{
  "num_hidden_layers": 13,
  "hidden_size": 192,
  "num_attention_heads": 6,
  "num_key_value_heads": 6,
  "head_dim": 32,
  "intermediate_size": 512,
  "vocab_size": 2727,
  "hidden_act": "swiglu",
  "norm": "rmsnorm",
  "norm_place": "pre",
  "norm_eps": 1e-05,
  "positions": "rope",
  "rope_theta": 4680.0,
  "rope_fraction": 1.0,
  "qk_norm": false,
  "attn_scale": 0.177,
  "bias": "none",
  "tie_word_embeddings": false,
  "parallel_block": true,
  "init": "uniform",
  "init_std_qkv": 0.0417,
  "init_std_o": 0.00819,
  "init_std_up": 0.0417,
  "init_std_down": 0.00501,
  "optimizer": "muon_variant",
  "learning_rate": 0.00635,
  "lr_mult_o": 1.5,
  "lr_mult_down": 1.5,
  "beta1": 0.93,
  "lr_head": 0.00402,
  "warmup_steps": 200,
  "schedule": "wsd",
  "decay_fraction": 0.73,
  "decay_shape": "linear",
  "final_lr_fraction": 0.05,
  "batch_tokens": [8192, 16384],
  "max_seq_len": 512,
  "doc_mask": true,
  "train_tokens": 96330000,
  "max_steps": 8097,
  "dataset": "wikipedia_en"
}
MLP neurons of a small language model. Each row is named by its layer, matrix (gate and up: input weights) and neuron, and shows model dimensions 0-191. Each number is 500 + 25 x the weight over its row's rms, rounded and kept within 0 to 999. Numbers have three digits each. A neuron's up and down rows have the sign that makes its largest values positive.
After each neuron's rows, "fires on" lists the tokens most often at its 100 highest values on Wikipedia text that the model never trained on. A number after a token or word is its count.

L8.gate247:483451489519500484506521467524448501529495466534487472507516531529449491527478482475495512490511489512525511501481548507438513497497517483459516468475493474504456485501499499525498528509522491479487523481505484485423523503520491467542453499503472543501513506491525518486493474513466458525549476474483524520493502511504499472458493533474531488481506520517466500478508461533512517513550502504499469460500503504515526467505518542489532539517508483496507484536508551526519459521485492509506484501549499492445517492484514504485520572556498461518542502484461496528522506500484539495
L8.up247:515468468549496503512484513508513478517513487528531540479522500534506459481478477459468485499509469514533508458494535540545518543539543505522483490522544465538527486513488474454533496477475508476478512533484493444459527490512558496507529514464511514543452521461484465496493481559541498476527523493522552496516496517484529517507502505448518499488494495500504481512512514505536525471536519508485505473488536489533471487506483490501509485527532524474490518470470541476483499494514525543491448473515485490519465483501485483475501494502460512519493516493489536468498499499565505500
fires on: "ch" 16, "9" 15, " Sch" 9, "mp" 9, "ph" 9

L2.gate253:525481476536493505510497511469509497455535526536520526512496533488496495479503486504477493503505503519505506483459532523486457477513522505490491492448512483500521491499508502471444481510482511488472497478477491504500498545521506506561537488496512512510499472519489510524490462493545486476476500515476452470538542522524547462511502523488518500492492490529535489479486463501486498509500552477492436499496503441507529506486506502502482504449468489469483483525507488499496514552469462470460524454480560534492491462497512493487557512474531463543510539532458517492442517520527500543
L2.up253:509447454506556516510549494539520481503521493475512496523522485497476522582468462455477493487511482533518493491552484527487485494481490483478511506458493505494500535504447508505485485519493473477490517497474501522513499493492488509546488476489472459485502466513484504518505500503478498505481511505499497489580505489515515513493518500501496540493515483489526496535496501448513459503539518490482475522509484469495502439488525501483538477454518488512507501510566502513529525516456485495504487472511502504535512465485487494455556514444506490511508494581446483502498454477498483506
fires on: " cont" 29, " int" 21, "ont" 19, "int" 16, " ext" 15

L6.gate205:466469532503532514480471544444488531501494485509481540496535505480476523513485514468493494500499488511496516473523513496448476531537467541500506522516504523505513490512520521521514477540509492518449519499485474505486520455525476488507473488534455489523527480505525463523517491528523536567445508521488511444507501495515464532482489540462498501523519517522509540472524518462482509534525501473493537538521473520483484516456471505492533507491472477460546479526482484524525500502488530506533544495516535487503517537531507518500436492506494499468501518496536552537488516517506514470
L6.up205:467468501507500507519463490506553485470486504468548463516515525527452563547480483505526495510499492497480509466517478511436498497453495508480521507475480502498522506506481555489518480535518515510470524520484480502478503510517458519472485489553530472496522508516514523468497417530459476486489495483521489489490503504541467474471507488465484500507477496512494450477509507477511493564505511498505499472497484525473512499489534506487476518461510546497484511496473508521510501495518500544491494464491480463462537524497512518566519492489479553433464505521500513506547493512492520487
fires on: "at" 46, "it" 17, "ent" 8, "fer" 5, "ant" 4, "re" 4

L5.gate99:545486498492490503464455484475499491482551492510471505502485534496513574517543497523471479511521531469476487540487476512552510496512539465481460520474489548516456507500459478548492519484507506504474469474528466509528513472510498522555485526461506479517522513475461515474487496506486489486485519499527494489460482505530475523498518478519536537534482506488480517493491457511517464467484515493542508509503469479493551458452532495503485475490496494482491503513510494484494516497499512507439456477496465537545479473505507525500486515479523522541461457484518497469475504555512528515
L5.up99:518485498548483565469501461467513503480539523491494508489522515519483527523535466550496526476506498510498466506473506489499489508464480498516550495502457463495483481489515504497557526491475511520482503508517527529503508487501448529522537483519489472530520497473463557462475535504468504477530496529494539474507492462497517520537518521530477520504528506515516481477509543459473503516502524499473543538491502468522537462453485459507520497514540498501496523440535530496528502497470533529524497497476528479499441475549486478529474471508491502556501483490510478506499486477509506524
fires on: "z" 32, "er" 25, " Bar" 17, " Mont" 8, " Af" 4

L10.gate469:486515488475495489507493506514483463448508504510473473525489508555496506520523453527495538468538481548487501458501494460558480513529504518483537544476492474513511511543510522538489510498511525489508480508520523520470505509479527511494531494486487456491478463501483512551512531505475481503458492521507512489516523533496491486492482529501484507493502549498543465507480427529512545498458500518499521490511501451486490452502471476525497532509520481511499450547481490536503511468517566491516481493505487465467525528493532489517512459490521513492495473517550521475546462507507526543
L10.up469:537518511460509500479467469489482496518533477512507493517501503535510491524500442521513525467527546481507506458512490518522494534500529490509524490473456516529430492488483507491511512445511546471479469490477500541491539468515529494551523442515508496497487498468493497524472554489494487503468510502479479445521451511491525510526475488531460500475474531505504510519490484488501525492494503506463498501560462445542477523508540495533484490483523473526498484512458483540504470492496522489495512501491468457519543505554504525458552500476505504503494509478497524529523478484538510505
fires on: "w" 17, "er" 16, "h" 11, "ob" 10, "if" 7, "es" 5

L5.gate184:501525498467475497536509530476525496511475472481465469510465511521493473540471491490476522476509477492521452512528509471517519469478477508475505484506488520468499481542513476540512490511480528513510525429513521490513561488523509453515497492516472474497481524534471520460498474507490505541514462532505496520485546534532468492467550548478503490497484484480490494504504500523542492538492543569520504487514505482489466540506528533576519520497526505482453495463478514472488465505510489525504496494524508539553527497553526535495478497498505499483497506511500486544496502542489525497
L5.up184:487493477457517504548487521480518485509472488492461482512488524476487473482508496517520523536471482489533535514500509454520500418480478435494479493544547522496531506527500478525514490484478500534454515443520472504474513498491525550459478465512486501478525478524496489483485502505540499525536505566519498485510528467467510532519510497530499454489473486497504493544451504471520493527530543500490513486500474530484477542470495505508482502494466481508455508519526481511546489474519503475532488482495517479500545499486549502455517470464514518510503537487499459511520469499510528520
fires on: "y" 22, "rom" 19, "ince" 15, " since" 13, "N" 10, "n" 5

L7.gate95:505501496444484551498524429518492520497519524476494504492475479471541517488474470538491539521544513520504476546511493507504495465536480502473497519521487513443515487500445501473514524484531546464491518514458512460461531509496499462472521496485477473476487463494477476513490479484520487511510503489504521476466482555484454489527507504480525524500516514502454532534481474502459491480523492433487475488497498496550483524517479510518498465495498524528498494533464481486491510446493474524495489537509508548543506494545489538515508469468472515507543496457485531482478502503492514486
L7.up95:476495499450497516538530481504516493514529482520513528523481487506500472491473485515487491512535527518507507574480513499498478518483455485514499545506515475466512486520493516494519491504490513466473467484512467486458485486522452481450475467488506469500523465536495468481517514503522518508513471487473512478477466560549513528521468533452549499533507509452506542550481464559517473497545531522507507470524553498443472513522473545484503474524479495518487490471497488497489524501526492534485527480505505495507503516524502479492499519479480477485501521452523526518464501461491526453
fires on: "e" 31, "o" 8, "p" 7, "ion" 5

L6.gate3:480509465506465474486517499519458511513498510520491508491473517517518552525450475465478518519500552504498504507478513510498544524479500467473429492485504551473524522485503461488528475497494461523491495481494490492501499517481492483522503486476542514504511485480504498560534450523497525486445471490547459442472510538487488521448482497521470477537426491529479518514460513508549537487513493536451513508500527507491473473517509528516477501514480516522521508527514503481483467508456490496520480485508509527522524443492533480502501514484515505538449514521475499488476533482492489502
L6.up3:472512431509489509533537494490477500507491490511528501478468494510504463491444503507499507518521507524511521497544505537499553528470506486494486510513473555453531458485511503444508472458494506506497554522463491502509506510536499487552459470440506514527515485510506486510497514565472478518510503496515470465503463578499483527504496488524530499506505527536518495496480483542554495527515485507464490519464531530532465518475504484486476483491514500468515449483487531469514498516458499528495514476483534506479493451490521458501521504513534528534494495513499501519520520477504514526
fires on: "ra" 15, "ul" 9, "ice" 8, "u" 8, "ural" 6, "a" 6

L6.gate380:485511494505527458489516524490475496504489527503461504484531514480512534475537525562451486541515496523479466543514514475486502518465526498496477517474497534532507506514501471505521489452528467509532519522444473484530478563494482498498492505478490481513517431464507566518488504495512528529435501462508451492513522499550485517486568476474473478510488495521513515528486506514495507485481524514500485500484501530520526502541444534488506466520510520479477458480541498507479503455491532509541469501522526501493489485520505515518520520482490496486484501503525473542478517536505469474
L6.up380:484488509560511504496558485524470533506477495520473496501550491516511517467499531539446449522469488529453486487464526524539509544496517495497503487500485529518531498483512498496496492486547501505470452484471466453524444555485466469478474515457520431500533508487479517489491499506529469533463522497484510525463505519516543513464518488506505496476468494502542491511485498533524488463491522497456512498458543514545486507529513503517507486487495531510478482515498516513497499517492516515490488528519490506513533456496500494520473488496527498554522475522494446486453512496475536490
fires on: "o" 52, "ic" 13, "u" 10, "-" 8, "a" 8

L2.gate274:496490475496483508524476471453458479468448476537455488488507511456466548517504482465526509507495494526506513489541514540494533481488461509462501538504456511508509507529488509513513487477475501454508491487543543516478511480544500537489481492528498545487494517492501499460469511516535425458480527490531520513477499525483459514526493546507486505465518470543555478499505486478513534489534499488492451493498474465489504458500502477500510509525472526556461451503554473499465508527467476523486507502516506505510534466492527521498501537497537486513525519494501501479505487519479494499
L2.up274:513531466508505518476467466468451465528489477507433473520521505500548514535480517496524498466443499513480496530518525503482533459504449520495512518501479507534496501516524487582490498493475505443475515499534535522483513484519504502496492501532522516506508494488559491448516476518477492460480521507522523533469489523531483489496499510542478482504500482553528489502522481478531559492500514505484484477493453486493533494507514467498458508510466509541499480505549502461467492482479451489500518455513501489525542468513482535490517520486534468507514510510486496472494536506481488531
fires on: "9" 92, "8" 8

L5.gate489:500510475506506447532490515521536504524468489445478511504464518503511496524508520513559483496474530514471503495480528520463515500534524505514503508533493488521508491504479501488511473550487469506523471508495526497481537505470449440482512486487507482514544475504483490522494542469494503503519471494461459516504500507502508482480521530497492465504471501496487539463521488484439491481464502531488562499496465478497512496536473529527533546517445533492465515524501520489473497492509506568493507489498453483555500468469506514484486521521472557506534508553507454479526487477530513482
L5.up489:453521563534509495512528458548523536496505539497468498528483490469449479500518540497529524485430504489487503510490485507498452525475535515481489485548489526526516475520512485526499480502479504525510483511516526487477515485465538496469527493493503514518537463493486502513470481550471496487514535483470517544515477469446475543516469529544508520469499463520489505461508525450510455515494494498487503511561482472512490510476469503444501506492512516481445523508522505488538514466472456499507525476518490456522508531492477498504508485516531499526513490463523512517527509475502495494
fires on: "re" 19, " tri" 16, "em" 15, "res" 14, " em" 10, "y" 5

L8.gate511:431514517512481477492507465523481532532434472487494532463491487481469503499497524483475511510500531520464516497528505472525495463527492462514500477479496508497483488531498449487507492523436518514499518489504533528479530520461523449491533484465492485522502491456513498522475480478524445494511514546518518531538458485480504490486529528514507518484468525516440511496482522532508483481497544489546492473469503492532462471472495500469477525496543490509475485483504491508508488503485527470483464543499477568550481500534493493467497467489532504526499517509525495463525549505498476513
L8.up511:501527532490527548465481523481489473546511522517444462511474502474510475469496474514529487512512503496529483507440491457513506530502505509481468521466485481470481490521512492504517482510463492483521498470453522507453492539538524503537523489488468495539470494476513524467508534508503495477558521481533494497486517501500545497476491450498468504535469502501511492488547548553457500507518496460495499545523471476530522532439525522478476495487508540532488510514502492480488446505514477501533499505476471487508519482524474491491535487549517497499497493482468513489452532488516511552
fires on: "k" 27, "r" 18, "m" 16, "ch" 8, "ts" 6

L6.gate511:461520473486468474500520489478490496528465498517469505559545499477486493528521513511508510488473459515497479499503464508495481478480492534524493519449525490516504497527471472525489488477514500520486517500470511492490518526477470463473492512496475484515545454507474497467513423535490505468528511468480478516510486459499487466479487522488489462484458499547503489488501499524473470491500528531486492468472468467517459479511498556467523461523496501501475473491466520508531520509509496520475467509531435506506505520543538482462528513442504555485550510531512493504537513468484490458
L6.up511:502510550457514499552509505528531485523466479470482475554513499507523534498475474495476484488516466501487503548473503436514509513436501517520502463503498501523528532493467492506509524467533499473475477511502506454526517522521466499471517498487540530541491503510506512542537485508528545486494494495506461478475503511506538501544473518549493478479492456474506491519480492474472515524464495504518490510525469488509492478515460519487517541456511504520470515502509482528528494475462548544459520515531460453554484475476493492483500493478526490494542509508531471512530537504468514480
fires on: "y" 25, "ay" 7, "en" 7, "em" 7, "ain" 6, "re" 6

L2.gate391:499521464464497521488509502487503479545487520443547511457499551464495484539489490507519494515514551496535495521527531457524486492488509456520494459469461510485506460514500505507502516506509518497502476486544494531484466505496529503513486478544497490497447524489502533471519510474533549514519503500502535522511509521515500496488570504478487505478545510475473502509506493505530501503549430490495528554540466462464523486498519470505511500523485512525516559469545502506489477534510506544510492527487480519542489543529486518453513465499480550492522491485505515490501533505481520492
L2.up391:527493495481486529473528489564507471505493508446513524529526509513525474567500512511485533496522513505550487518511518546510502498479511503541505456454504520515472479476484473505495503472491547497518484511494518530529490527528525515510486481506451491494478508499505534526545484455506545493533518517438517498511457509518509494495502498494492499474492519456547481526496498528496498464475444508534487527535524510490526491499494478500490449505473532507497568484490474513538502501519454549522472511512441525505535490527510507439513503505483542495530489491489477519530475512530503480
fires on: "rit" 32, "hem" 15, "olog" 13, "icip" 10, "erman" 9, "minist" 7

L2.gate10:530528512501488504475538457532519517501494512474546472497503523432507476521462489519513479528486480512482471510554510487471478491526479477488508496518503524498522497557512529511539492475490518494523495521494475467564492506552532555536508524509460507498456484489465537473481456462512499508513493520498494497479486460451479467444479468494500457482491516476504499476484497525510511493530439504491501509478490499467521517507486531479545502498490483486527542521517505541470551486523505464507491536515466522491503513532518466483544507485489508454467462519485500489515520527468500478
L2.up10:549524495540489526490545434520491478499491493550465509467522473432500477493469480494504482498506497507545467521520520544504502502493507529490540493484499485490521485490515532507540503515522531451484505508508490534503475462515472510525476528496441512515456494514474524500483463491513464498545507490492492474470456511480533476508487455474466511490495522505547504484498455497528493486526465468469526506497454455500472519509484515504501520483482512499463522535520453535522513508521516485506489489508473517462491504532500525457558477508479507440533500477472491508529520513505512457
fires on: " An" 32, "yn" 24, "hem" 15, "olog" 13, "ever" 10, "×" 4

L10.gate30:480472513504494521507471519509516463508528455490470454457479518560517472526498507509564486468534453529467454508498504494477514505495546493518499559541516522536524481531492511542537480545491522515501462521517497490478539533500508507494496440499496476470502531472487477545503505465486510510525482497528496510509490505518497505488525476507482479505476559553491502518481494499482509522495520516497536482517529463491482507525477506510442493530491474505512496521519466501491514528512524461542533464491508474485534524480535478523475460490513529471508456475483468507533534456502514517
L10.up30:475487480504524527504461505548520510464469489523461474503520480510519499485479537522551444478515534476468524518506485492487479491515523515517549489473529473527484509491492522524528470522486541488490442466486492466501513504440498498505527486502531509487524514458481466487512525503502470511520494509527517552564488494497454515492523524490464489525504483516532456492522482496503492520543532485475518513496529505496507488491478518527483474506494502503518514476529511516465451573474498499524535468491476492486502508468503477557448497448484490468477465506531486480492560480510516517
fires on: "es" 27, "w" 13, " Des" 8, "est" 7, "at" 6, "iver" 5

L6.gate226:489458511494499495497480524476531488469529478500491477483510512443491483514515520502504557512524520470523493467508516449488501502472469502488494478473478499453521518514483499512511509518534491491496555513498536510544521498508460487474514499542458499471479529505554471491503504491535565511543457533497511534481478515542473480455499475472511479500537509489432508456508525490504484506511495494460465512479514483541465465489513468514542507500518513485548481491533506483483491485474478451504465498516574460485540498509496505505496519510476466555482500474509505496473537498509522506
L6.up226:479521478537542503504496495519501476511503495507510450497513457465465458537518492506484498491444494521490496472526505504478491523459464503508508465519502500512502509543459517496494479531530519514502578492509518493531580512563519489467531525484503530480497506519467481511479561486497499512486499474488491504480513514549522458487451510476482517457536533485488500482472502489497507474509504534508468527489550500488490491510483487497518510514522512483496496510496496458509536514449456505433541515535544474500505474513482498452518510513541482499559501491520515506501477473480483483
fires on: " L" 41, "L" 38, "N" 10, "n" 9

L7.gate364:440504517480518493483495528547478491528555500519465463554515549486517466501518501510510480503462541543510477521485527506481495495460506508503509479500470468504451485499498507495493515541503518481508499483486485494532492530466519514502515510523445486437518527481532515536490506530587476501476469501494491473498513467487504475485453516481498490535516464508499478485515497470501494466500557542492470494495495497510511528523509453508497502524515523443516518499512514520476494434491483493510495525535447515484501502514476485487510515432444524485515482501536472487473488512507504517
L7.up364:473484529488539515466495526509468543506526487527463497525515563485510485473505549489500481469471484503523501568500519523486504546493494528513476493481482473492497490472487472516492540495479544467488485476458509468521501529479520509508494482530473495476529519507531493552433541538512518539512474499519485484476501489486505474469477527483520494492504489486504483497533502504481531507516516541490488507494550521479550520513510456532515504541531527453494507490511516519470517450493449496484482528502471519484471519505491493497524502471466538481519461470553442513459506517508496534
fires on: "al" 32, "ross" 18, "ur" 12, " se" 8, "ant" 8, " Class" 5

L2.gate105:515478552481477494521482486529486480517476458501544512494499499502494497484474493470513468495497507532512526487490475499438502460550497487471514499482490533485486536463494471498461490500504528447534460533531469510471554491465504507515549518475539484521495500528521478461453509547525466532483519510516515474511448513482462515511476530450511528523494514454513474475466508533533483546529516511481464460507549493529516504523490511501489500467481536486463473489503541492504453448467521526499489522520483530546495510481503521485514497533479499477506508508513481474510479479491506499
L2.up105:507523473493497476508444506541451492519471525489501510514523505509527522464472440518472488517463498492464490519544507506506488503504474519403543529551475479535490473509507514545499512515494533506501489515519498465502490505483486485521489483523462521466501468507505505493512509463498521519465519514501547498522499514495482490536508486456491505492454469470517499526483476503515469524501475443459491487494470536547488544495488476504509510482439507522457527477501528473572494470460517479509501498499495485570491484476494519470516527525524476474482489508494501492515513478521487490
fires on: "9" 52, "8" 46

L6.gate229:521483475465520476445485519483483541523487481533480517501517488478492528520460489502498479558519496497526528479463488464487470488494517497494488512553488482503464514512537510524498483508499520511463449520491453508524514486537540463500496563465475486482528506428499488487495465478526484495475540536501515467518479552461510489475491506479469504549494492539528510473511438507505522452514490523494495486519506496498490520489506496516463499484467504455506530458506472490447531529536499542506490537539482478484538517533499492507559491504518494487508489478478499521497510464501495474
L6.up229:516484482484477459491501515424450525529543470488502472520515479486492512512472511552519495496468480512495496490490521503513477494489532507498508513488537463498461500498512461505495534531504513472494511512499489487515535492502457532501479521442494469496562547494488528495461459538523544538496468511517547510480461482500497502499516508542530469485460485466490515516492533482530547503526486530498471474491537497499459478515507489540491481500524526474472533529519496479500506528512527485493494507505469474482428497495512534523515476507508480502494523492500452469539515503439490448
fires on: "ar" 15, "ang" 11, "ay" 10, "o" 9, "an" 9, "us" 6

L2.gate437:530464480521523504495474523494465459580519492495476493473497468517499514510478523495500488456490532523532490504501551523461538469503552483471541523494489499529475490488561509536530521486488515500515530500473508491487518458520476537526515505541500517524509521489489500503492509505517498527498508509548520504466476508511489533523480516467541506506447517464530476555477496492558532485515519473474514444507499486530496494512502494502499512507506522483488505459514515493508487504495502447472462456519462507492519510499444469513517507519509459538531547503508473434517494487507462507
L2.up437:526493482503485473545463551504491465508504507496490505478508502547476508455462523494549524475474524527500510513503520494479481492525504481476547507492485534509470507490512527546502538510486480457502512502543499468465512518553469514512476485507510529510459497521454445449505500465479492502473497506478528522513445511486509511520502516456491465491470501488535459502507473495503480539490543477489503477485500435534440524487482480480492517478509513520470451515471504469539491443511504503492454493487509519531488519518488523512523501535505496556472517466481481485487501536484516541
fires on: "9" 100

L7.gate368:506547472505514494472513510515442469519507520491519549473470449490494532522523505493501524532499526497463472551515482461536498491528503440486528484473485485477449496457479514505523504498531504498484484475498532501525542498521478461512515475538466498521467477484511532494482523489509456493529485514474487512476491526522453481496541480507491524487527526534508498517541507527489503519495479516547488480512473488498476469490529553510505483515516445534467466474450515512502475502508497508518512489496535522511478513540503483453494496441467549465513513475494528475518538524471534485
L7.up368:464503484476514510494452513464509509498473490488501444486457498456537545447527521523470496535521517477503469529481489483486497511532517489518552495476518445505507468492507477521497492521522493532441507477475496536502509504510478459465482505487486516501517482509490517513476495496554478530503515510477472530506498490562538512509521535489521496482527449516483494517490521493478512523531517473528505475502490476474513476496478509479506454498526472497509510483504525528508499460514462496563458524458509500511526468523460484470548513514471537536445546530522519510476527494483537487
fires on: "k" 40, "m" 21, "ion" 13, "p" 8, "or" 4

L6.gate473:502498532520527476521537514457475499479495515488440499470514494485468507497455461469494472522486521506497504497527481484502477484538510484443539493489549489538445483468498551470526495463458484534494490500503525495515510509516514497462458532408438487534498531490506506470492479491519485519501484469510506454515487466447514471518512539551502474481467465532500549478515546489498488490491462505496513492495524494455474532468499512490510501547513500524465487492488484478475512510484518530512490505494516491523491512515457477489501487462515505515512490451524495509480527523518521509
L6.up473:472572489515508492463532495507497545476455468477500488475548500455525541504489530509484468503504539519485502454490494504508492523525495526471488472536507538562559487519498496527468531555465523501482534461489523509489518519537518520502508495482512496521481479531515506484518505485502462496509501502516541490492476462468485487533509502494500522483532513548525533467479488467493540506540517512520467532493531471459504504504505512447522525478513477452490512488523501504514484477484529479502523504490496544497485565502463511559475514538475506471480509502474501497533488519542495496
fires on: "ar" 22, "ou" 13, "rib" 7, "or" 7, "ose" 7

L6.gate474:535497503474452448550539489466515484469568518483471486508506528465488519527493489500564464528500511468502504520543529507493489531513512520478507501516535505525491472492486496496474503505540512520482502511516485497516466479523507507541478529514493499500511496483457535460542475483491436509470492505502558505501501500476506508484496514495537530493516514528489520525517520464537501528478474492512489540485485486470507432474529546554495480485529453536521473501501509481540489534466493533465513478484511479467510526482501511506513494493538533536481484490486491528457533517515462532
L6.up474:472513528519498550507513511513511518490476521498492501500500502475453513525501453500527496515501494455525464506520470512524503488421476520455440474558475519517481467515469494476496503500483543484445476495499492567541496489502512503467509523489492491522501483511512493439490483489488522523496513496500532503509533490447493510490488504537494460529482444505520517476526504490507492524523526477495522480498489474484488532527442462469461448497523459515499520522502495508513498473482521460528478504528523527445542508498491524522437513471507482529495513491455517468514511495518513512
fires on: "or" 37, "ar" 18, "igh" 12, "t" 8, "r" 7

L7.gate115:506472494472491464500511464502541469518496527503463506520500505519522508527474525538506482516487479511545508498487532542490505495506488541547518543493505491486473509471501510510560509475473528494456479497512497521506502438484523507479474497534482526522482467433469468517483500525514524506485507492469491535455458512524481544537521494435481485482529528534506514522493533471486471496528517481482506526484519518473480503488450516505512497473474445494506514523478516511554510520488554533552479510494468522484523478519463499491496537485486508495529504489521471526478539514437507493
L7.up115:481486468529510488459466480492433504465499493502527493552521498481517530524461513511487500437497500501478463511494473505467463482481499482499495481491501526508522537507544527504504495497523516501473511512475515538549478519496483515494488462464549512520483525516525458484488517503499505531513489475476481470557505520480494477504464532485450501520530525488478473497461461456492491524474537524508516530504513510500523475525477554454480487499491481467508490504511529499503495486525533522518517473536477473506552503509507527521458507495458442483532521552463458461478537505480511488
fires on: "et" 42, "it" 32, "at" 10, "ier" 5

L6.gate55:487526533486501493517496480456501475479498492488493529511489499504508500529499482495467536482508506477478494520532513481465454490525574523500519535485528458482532493526532512514466480484524491543544488457479531513478474496485540488435547485480497500521489509532505495488466529545481467510470478470499494499483495482514496477572544555467498431490465480474511494520492465505487489513499517481498496526529485518530483511487499557509488558499522500504487496524559512458527480520512518503494495492504494495509493458512494488539505526544516527497493460501533524528482529546506513532
L6.up55:477514548500530537497513510511485483481525478508502484442487458489526500534498507432484490472492500487461502529533528516507453465479485459517548545500502457496500492509507498515518503491521501526483413513478507499549510504489519499531529496538493497484469488529535529493464505494512504471519478462500477538528530481496492464559489512524469498470518506482526488498472457496516516484552506510494469498523523503527536496461498485518519486479505447501538514498521525513474476468562498512529465489460473480503521506481488493480502495479531548479489496520528548470484537482485513494
fires on: "et" 24, "e" 22, "r" 7, "ron" 6, "or" 6

L7.gate484:513505545500470489479518544479472490492509569477503498542518530532481483486514495522490464523514534498472539541486489525499492513488521467510460490474512497506502453512500523522518459556458526429547519487474484510493471507485490499502516495515493504487488503500523493480515463538506490496462532473493483506494516478515489517521496490490500514499502503551493515495470496454489510445444461539491516524509485520520504511546528492480467504491527556477505437526513472474481472534482513503509494547494469525476453460501502477486476501456497460517480527542482483497496468519511553513
L7.up484:485492461497496513459510508553466475503497508481475522490499487479508467474471463499505554530471522520490507542487524491522513505524494515538507531471503502515538493532506491527501521517469558504536550499529479520473467500467510526519497477474512474480501447534536477493503486520531523514523532507499512458485532458446534483496458518476481515512494503534465535499489503497487499495510474472475518534537467492495509500514529490522517498511479536492521536473530493468487501461491511557489490482535473483489526502502569486523510475502505517515471516472467507478471420447483474492
fires on: " |" 48, "al" 14, "an" 9, "est" 6, "o" 5, "ant" 5

L7.gate248:476482502513485455459495526515494470519481477513486514533513537471498441504507464458482510462526549491519516523514482499484488459505485525491461506509532514531487547547529487540500533467502496500465511455549489488543537516484468483462510494510487488477481514520499507526470497474524521498517481502478538549476457475502498462488463533526493475497474473517456516500498465460521532481517519509540499480513531496485465515486533522533499520508507446458518453531528507499522519495501543503467564535486521532494511475493514495453506481507501509509479478498482481540504523539479516497
L7.up248:485528508508510480460512487496460484536472482534469493472468530490523428468545483446477502457508561521498484504480498496480502450489480500495443460542507491510521484535499503531510496525501480514524504477491513497522479506475495511501519498487502489492475463512478530509494549547489488514532459474492513508481453497523485462508514533534501515437466505545492498492499468484528493546522512489566528489472518518492471492522487496460467509491533458471491475511501499500527512526526506479470566519485485483464511488510488511459521482519542494529528505500517520500515471509499552512
fires on: "N" 30, "n" 24, "en" 20, "kn" 14, " kn" 9

L6.gate441:505531512510501466478495465458514505503498500504482478465534510490494484545486491481486476527484516488527508483526518443486494498510559480473473482490547440487543470518484447516447479503510515496517461520482507498538486529509534462469511471459497495560483481523492495516525463474478498473494492488536518493498494476504525474451498524487495488493485509549506522520468527469437493516466523515516486536474566482506482509530495505495525513513520538494492535506477534463507440522518492529518507463502523490510481512519540485475505491461454531503529484497538485492497520528518541481
L6.up441:485501561503483466449488474485472514527507502506492504520501532467521522464444473529571538494489501487525483495500497502522504448499472513542472513495498479506486478483482475539562543495474502520484482505467470479481515478483489525537507522501483494476449460473493497488499515522482502503524472492550487539493483527517502482518519499503535449490530513478471511490464466510496484526507481522495526501488518515551491564509479526484489520469504477511484488514481534527540499475469455475538443498480486509514514486503517511507489487516509526516567512535481535520458515449487496495
fires on: "ic" 31, "s" 14, "ac" 12, "or" 10, "et" 5, "r" 5

L7.gate84:476506531510511454483522553526487514492539514509477503510489496494475520506518500512522491501481520494447494486493494510485493527513494481448505499544500486477485550509490533504556471496528474466499477515469512519489499495510471487520494478523482516520495452462555451528469554500498422534483519527506530519480541463504462510511515470479510518492501476467481471503453531505470516567511495533497514520515478508558492496480481479528514538510465498470480464512496525500510509486500470532505549502536498512521436548519479502526509493479479526498490513476489501527524525533516496459
L7.up84:516479523489541467528522534501526547517472499495477522522439495499483518488538473517483501499480495528469467489491512498496502496561526502538488462543488520532485483492547518518474499523489511493501518508488545485500516492495520508465472522508474463537496514489478503506499517537511498555488578500481509505508481527509446521499493513480551472495507503558486526507492489522523472502485501486492472520454458512524513507505473476514496524523509491496527554482497452497548481514497476480497499502447466490563471524511486486488556499471557508446514469530521495487501531478505502523
fires on: "ion" 25, "or" 23, "s" 16, "y" 8, "ment" 6, "ing" 6

L10.gate198:532505485489466496501498471488471463509487522484485484494547516516451498544473583495510455490493503519501467522498496484491543439520504504492490529482520482497511486506483515470558521497471479520520506476468478524529514499504524518525510512473477481509515492489484470485481476501529482494435547465533505496511481459483488520493508488523529493452489536479533465474480539473439486504492505471515509528454526489484478490455498493421468456485521469479476527512497507473499506478482492499488476499523486470555471474512505480511516513489491497515502522520488504453518508545486555508
L10.up198:513455466522528469498516456520487460471467504502474478445456485505481470533503508517446533504502490489505498517492494488505516553415520516505508465503513474449513510474512543546496498517505483500501481481487424491473478503515480486483486467519535493518499541481509485470496521515515486489496532503485543489504479474485470511460477476476525483498506453439482506495496480471481506442470516462511480525539515504474526508493496481523483528457503458517496498488512508500541527555498510517510520484500486494530526458477479554484506509503489501499479473465479537483484487484537482487
fires on: "t" 37, "it" 12, "est" 6, "8" 6, "-" 4, "eth" 4

L6.gate81:502492516497525521522503478499476511457475479514484519493528500496500543525485518473495496442537527487493489517496534483446481484504499507491500496527464461513532507503478475467489463523511443497506481471488505527523521484525508485520520463494507471551567529520491516510469527469507514516510456486512513462536490492495506503556541444544505465521470453484463493476493479470502518490513528442473507511493470533480518482505511503516490497480530506523490490514484536529478522491474468473456557510501452491529469472461515466511512498508552513480468509500514547467457512501488521520
L6.up81:498512497560509513532502478567551415467488502504473451523516518515457508494510456477503471490522497465523483519514514527491528531486529534489491436509519560537477497482480543474458525505550537487505517480504456496493498522508522501511490483502450487480501501501525456470459533499520501557506528516484508491451512482479481521497485471495500494505501493484505506540529504525467480469496464474484496555511528474543459477523513530490505487487512471482499463497493532492500478488505488495496490490524489463513483488471513515527511516531485515509494488489488502541467544506482463504
fires on: "t" 43, "ig" 9, "av" 6, "est" 5, "it" 5, "eat" 4